{
  "n_kv_head": 5,
  "vocab_size": 8192,
  "norm_eps": 1e-05,
  "positions": "learned",
  "parallel_block": false,
  "init_std_down": 0.0201,
  "optimizer": "ademamix",
  "beta1": 0.9
}
MLP neurons of a small language model. Each row is named by its layer, matrix (down: output weights) and neuron, and shows model dimensions 245-340. Each number is 500 + 50 x the weight over its row's rms, rounded and kept within 0 to 999. Numbers have three digits each.
A block is one neuron, or neurons of one layer that tend to fire together. After each block is what it responds to, as a language model described it from the Wikipedia text at the highest values.

L10.down342:453519427528495496526513451509568499552386457455577524579498426495511546519435438498510481464508495460487443512547578479469559554463512585421462523395503595446481460461399455505514470432483453525500534502435498513628581468508399548519482603572452543522567523503440552510474606470535588481
L10.down1366:452560550524502489541535531442588425517585552561539515492450427480521501416525507515456410516525538545488484528531470371422466547474511564599599601522570415513495496511455518571481526464546549485471445492512471454554506478550475498511583581530592488425424528481524409477557554473543483497
L10.down1378:490510470446482439496391523515536558522487536535564596523537516526554478528577537560550428541555552526548568520423449555446566524529537547478454561447541613470471369564488484541392487465398577470474551437413499533664514474495490496597623495434383497572536449495562491440568514591543493523
L10.down1474:574485487508512556375510452552514549514549471515500584480529452467397590535426500497423444535432568546500484447557463475496513518533480501547423530526548475489474519523496513515503579490504498485585515563602491412596472486434490592538506492460394520550554441461530496503476544486507495423
L10.down1776:417497453513470537519513541492535500490498442546524506462511500564438529467465530509568548564599506467386452568460480484582535557580464481519492490534467526452505521470455440439575465525437527423551506469439494504646498511472535509606482510523473561502524424532475439451502489458596441452
L10.down1987:487505557522456444471558452431438468409489456562451596497585537449488488469537477590496434422451559541474574525533421520582486394557524549464513551495455472472478525451566437447450481435422449512548525466522447538587497499550470529480523525508555531597520526508551497529501394549541528445
L10.down2052:452521518612419519511553533486392526535551454508526483550556462561398475388563558436529413569408554507511376504583449445470554523475522562491583589483400509502519523519540476521503434517552525523491519585555496443670513616448441535493487497368506503533521566463513507474535418446465530558
L10.down2161:552531520490603555502430472416452505501430532513511550580374427507509460432358440384455452495511491614538549627422500507458538463530549517497566419476446578499473426513485482475469475530441480476553474539558489550445468503594452465561420509550519427492559541514492472389492598451525566526
Description: Closing equals-sign markers (==, ===) that end a Wikipedia section heading such as "==Career==" or "===1990s===", also table-row separators.

L12.down112:577476486453514537501575484554465494595552531444438546425508566499458523492402435545440405506497504461443527531499537495499495450416470576531475497439483495486407589570481510534411454442549570583547482457496538493473551481546571518521479540451481491493539564493456555438465495509614444558
L12.down2326:517437582480506555580527478506518524531515461529478517491457465459560530560576450478426450497474572548464505508507482411435373496430535523583497502573494450436480405588477509450443605409518535461583486427501509470929575507585558476609556579478434536555486519511543468557499543547526533492
Description: Closing equals signs of wiki headings (===Exwick===, ==Soundtrack==), plus line breaks ending title lines and table rows, and table separator rows.

L10.down105:491506457511479508483468439557549428564510515436502499537548427399471533494567517505441443468517538435459447523512442467580556519386450523500513547494462465536421553533531542514506434490507571571454464450527572582375557437480511431513499457524548465452548479547595422452505481550513460515
L10.down349:562470476463551472559503530542463534509475484434413628552502517460400575483475552465424504535508539592550511556500532565478456525516514500484468529506465586474537534504432375537580554501490553570499479446575533552175559510521488412453473459532526516453514492450468412472451507455559448431
L10.down537:495491491449501550492450529617485502545447541499457512477556527515561569498534487471460502437437508433513598456395555571522506414467496442468581443495499496417420482495543494477539477578516425410457538463525475490116482536488548505690469479470544560523464460390555501441563525512481489587
L10.down645:571513488495512482562526571560399430533470514448483491504570564474514433492522453482508548557528501404421551484471428427545504557366511519520538562440510559506534593486524531503531496560563611536468511486433522496430441384545423441517525449447452582430568526499416408536453441503559478469
L10.down718:553524384493548461570407498539453459534436477545466433499485468447581500474467519546592470526456491516548497469511442414524510455430478479530539516533553478637428548403552602511457534508494436492474550506488507420103498497494511586503541458536550475571468489457518544432488507570525461523
L10.down1520:545502560508535454554511602536459544380500555532456518444492510535527595544511458492574456491557510504434507524445417540479545446519541497480540504545525480601509540440513465596550483519598530516418477451562435405000410498494505438541534500523531561450560565521457555524554526551547452507
L10.down1593:467481490508562474571482465608532504456516473460392484561510529498574588475515433511454506510452436502469501517495467430559442489482573482449482475511461558513440497482451452399534522419497533430512484486471512500116479534522549518486550399539509577485524462536494469513522508544546507494
L10.down2299:441512424427616534467549449551551524467434504468539428635534520330562512472501486514501478534505452412537498527554497488563518442484561456471449509554420425417519569514416464561558450512457447449480472595483480536248571500487506501373591598513441517553408465535471466453461571486471408527
Description: Digits, decimal points, thousands commas and dashes inside multi-digit numbers, mostly in stats or election tables, e.g. 3,425, 41.1, 1918.

L9.down16:389533516497477530481456494488523428471567556474540502524482513419518548566474395615522455480461476445405498572476442513468460571511435452595497482474601503520454520511519472513465426415495477519438555503577487480447526583495460577495530554447481432553413379463509535536537438484555526511
L9.down210:525550441532508452456443510560463610544568555546531526623446489509530471487445451445542530528583508500496543455479470477528503536490494579409529559416455468443519578446533528475447477403495555494466480515429552447595455535531586452519468582465479570399467502532427500499463538518374517508
L9.down1167:512503488529597521543466487474558538526571475425579427565432442559500484473458505536555597498502495450427535479433524412498481445576541462570500547467555565468590495516462434532537485429460520579547511503546517428489490503492493482518481548453482469541488498439562516520529464523559606512
L9.down1758:532569494485457560512499446509465466347451560406564470477393465554393518472516498556570500462546519468459477517481545532440496494492475413573506459387485502511507483450597477480558554507406415617417502507561517432504543504552504575468487503571419452531491461582491487436478487506563511567
Description: Separators and title words just before a person's name: pipes after party names in election tables, list dashes and colons, and roles like Senator, Minister, writer.

L9.down438:459539493524382484551545439498582582442516467549601442466494515532564526538499468576427399498522466562487503470527547446538568569552428527454609527472528547441452503565546436440475583524488541477466533379568564662644539476578475523474513473505430465489522458465528439532497502556573503564
L9.down444:540477546550473593503546566499539512576465372531456507453473454453468522534468481484526403590448423513519493581490531469610578573468529471536435407489507522456444517455442496494531484506488565539571471490497607433587573580455457478506568448439487427470550567461502451484526449498491526565
L9.down631:401472512569453564509438556504543633518449559598503540444456492518502499480495434533462506470492512547457476584454566497531489437525540511496482503507513563561579537572561520507460474448521564515521467526541486453524489429523437418518500431576462462461508576555489559532583458552508511466
L9.down2200:472485575556545484471547580465542419536516486548459499521482375465548507536513495528545445629576460396403511481487494537537453449589439545490494458488521421475447465523468505367492501481505566493456510504497444562528496494508529505448576517450538409520546570459501499581495510491464506490
Description: Closing equals signs ending wiki section headings (==Legacy==, === Geography ===), just before the line break, plus some table-row pipes and closing parentheses.

L10.down240:414538450472563423462452510545437547470442522528455499474550485532494434452621485564512469579516563479458438436458496374459511443625506458398498525428465491503531486432595520532561499537498538583409503459583424554343546504559526428501531499534425453486586496529439495422480501586508552565
L10.down451:469458458406442540551461433527542446467569507490549526441536498466464490486525488513435565437488560617540537491547504520538526588463541568559524522489449499472491452462511491579489501488435564551597544540486439475356526505566532492534537545562507550511549484494507458539517451524499495503
L10.down1056:376526507430440527485416438572494490456461560440625489528504465526549433538490517467508554486379498476541464394588530459518439517496509356578563549483522499516523573537526511530486515507404499467537524377492432447402536550524528577504471560435504494547439365523432519565452537477478524564
L10.down1057:404484531509430531519570424615543520447500553493567537540469460508563449497498617417449502446525522508562492538519486478473493534516516521533512558467499541504467471524476528504425537551501470466514478540543596502508554509507503470495486437518486420529464458423447579544562562562514453528
L10.down1795:510572487544565565453407550454463456473502531493470434506598500499566482472512584452504550484428542492425472458552497432500472418492547570500574562499547557531510496497482494491492469561481501612476412436492420453434497489537354562453503541512494602506491520498459509640571577543542470484
L10.down1884:389411458491446414570476508508542405489562574499579524474544598457513510502555443449514472436471486483456572518522431501530468529500459472492439489458491534560472476489424534371516516450481583587527548481496545489428440444542347573569529531522491526520469385511453486542543473510519498512
L10.down2077:507494525493497545550456512474440443474490524492445490578572472555400440566514488521444515516568532492531464585491499502502532533612592555483566468451458513514516501506506500414506558498407515480489487589488490483202547488494543412522540464444523530448562545560541518521462466481355438459
L10.down2221:524556438582591521574564417468372518482437520493519544536490467420479564421518454437598499516465443616584604461466510496555549482516532437526530478449481506412585588550543549498505594466498447531502504510552451376279442456553577553441446487494496456428538471495434458462502528537465537521
Description: Token just before a personal name: list dashes and table pipes in cast lists and election or sports tables, or words like "businessman", "producer", "by", "as".

L12.down110:451546496436487509483481496477447476516479509517552517452475385521523462554550458484473478549518497437442496605499450559479497536429539496464533482393512545442486538557475542484471501483511508473558525483504494547000546517527494513499457487463540513461549520474502465500517499540539470499
L12.down2149:507491525501552532470497542474503441515470465479577507479472445535509461501489450520488449463589445507499480529466476466512487572490500539490532450402450444456506465496464535462468532486480475383535435516497490540000503570483475482477516480495521541505461471517532468498481506512424559484
Description: First digits of numbers, especially day numbers after "On" in dates (On 1 April, On 27 July), plus digits inside years and spaces or punctuation just before a number.

L9.down609:540521523526441545426527509449495480464521537524488540542393495520533526470487498583546482471521514505329505541504483469495475509477482490473507464480525597558442448535520563517436519531455510453490528491521530558451553461589472519518585418430549473476452560541431555466493443491650524498
L9.down1248:487545344486509549485486493511433494519507536481516502600488490497558420493517476489535386550478525521448552528580524517427483520541532439479479491460492468514509563436446481417539414506415471481482523503460525462625487519496558571533514544462536413549602488510580436594459503528494583616
L9.down1413:451571606462491506488456557514597515500460515566596469410426552587461542594510490470521436527521441586464439517508546482475343451491406444524466494490508543540458475436476454453562577517408458464561438463539387456506560563512417477457470458493464416518520457482521447536554534471538490471
L9.down1764:490576535479513497484502513451600531419427419389570493560538496432537571509621417503531499494444543469488410566554395473536591457567527478437459536486562525490542538507507502425440452510511515537519383459492538527602565476398469517556521404497434544512546446452531530459488414493585520479
Description: Words naming a group or national force as a sentence's acting subject, mostly in war and history text: the infantry, German, troops, police, rebels.

L10.down731:412525432492512578498464569479565517507544537409506487518545476427550465436499489562472561536515364404517401506557489482504509499536461570443516554494560518497516446536545440539469397519438558423477453519451449562623572531492471501516439454516444504495494426483496473504477394500484524450
L10.down1192:525521474482492529438450563476516488436434489455511516468537326534509509516435483502509367543503545432499596455502505504567461474473429564519581449507488499412447525602498478489498497546437463570494499478574454504580461455535559464441528506578496491504477466562478518528370529490438492426
L10.down1214:529530526500565585627484441456495467522502449517497546483514511485562500493459488474488627472544443503476537542569493458507537527531484596459516564542549522503519507537611525513430540498407562459477542415482542451491508552592575458516502498465442577587404464474540420565516492461415549482
L10.down1578:442595444534471448547489504530501500505446475500543508486530467540456483590526534417429485466480467520480486500471526544562517489564409512540500505379565418559439546572482516470469453585476526455455461450562566479553462562558481531501568491401516514473483548467520488505451544379525536447
L10.down1636:513506529545404457412513550569521494507503501545560465493455472577430495470502439481465455412489408441480453495528539437569543497497478482513527571535527412451553601460445529496457479497489520478448461509540439493599401552397414596480456497486469594489500596423467544445513517509522564522
L10.down1694:378522425436461483508436504455429476547547543427579515584492517483542458551482520556461552527544439533486504496619483535500463571462446484489457476512516562506506575637476482492431443646469533474457520476612521446629590513472520618468447476453436563419450518533438495449482442463486433478
L10.down2177:493505450497448526469515512572518581524451529490549540568522489404536507471472560455514486519475562516488456446452488507405453544399493526435502515533517570520486453486542474485533539467414475439489527544528576566478501472482533442502418472598486545522573468612367489480595526545555542513
L10.down2212:552596500599512470565395628526434443556623505502388567503472448524494429456467489552576453518476535464461479589490537528451501570569560526528516499443481535416492484465535472497473494534502523455469472473507486486468507476457481617510513388557515512451416461501424552547560459488555512546
Description: Tokens inside military unit names in war history text, especially ordinal suffixes and "army" after a nation or number: 1st, 29th, Second Army.

L12.down586:554524483499556380521497448475544470579515479491482370531512550487506478488529508543550492475506494503457533504497499507540544499535406529544464447563478514482441477522536523446452525552529489473454494509478573481000454535497424476594529515449525419540443441506498559515572510532453511419
L12.down1134:501570509603497531508601530531543496518565524539521434490476571553467501563538581510520551503489443440479451482453529387534529450490458495530550526547483512469555577448520492509555586503558539546550565516528546475000482465541561520522493508499532418497491461457559513465482501509545419519
Description: Early tokens of a proper name in a table cell or list slot, e.g. first-name pieces (Alek|sey, Ally|son), "at Fort", "Lord".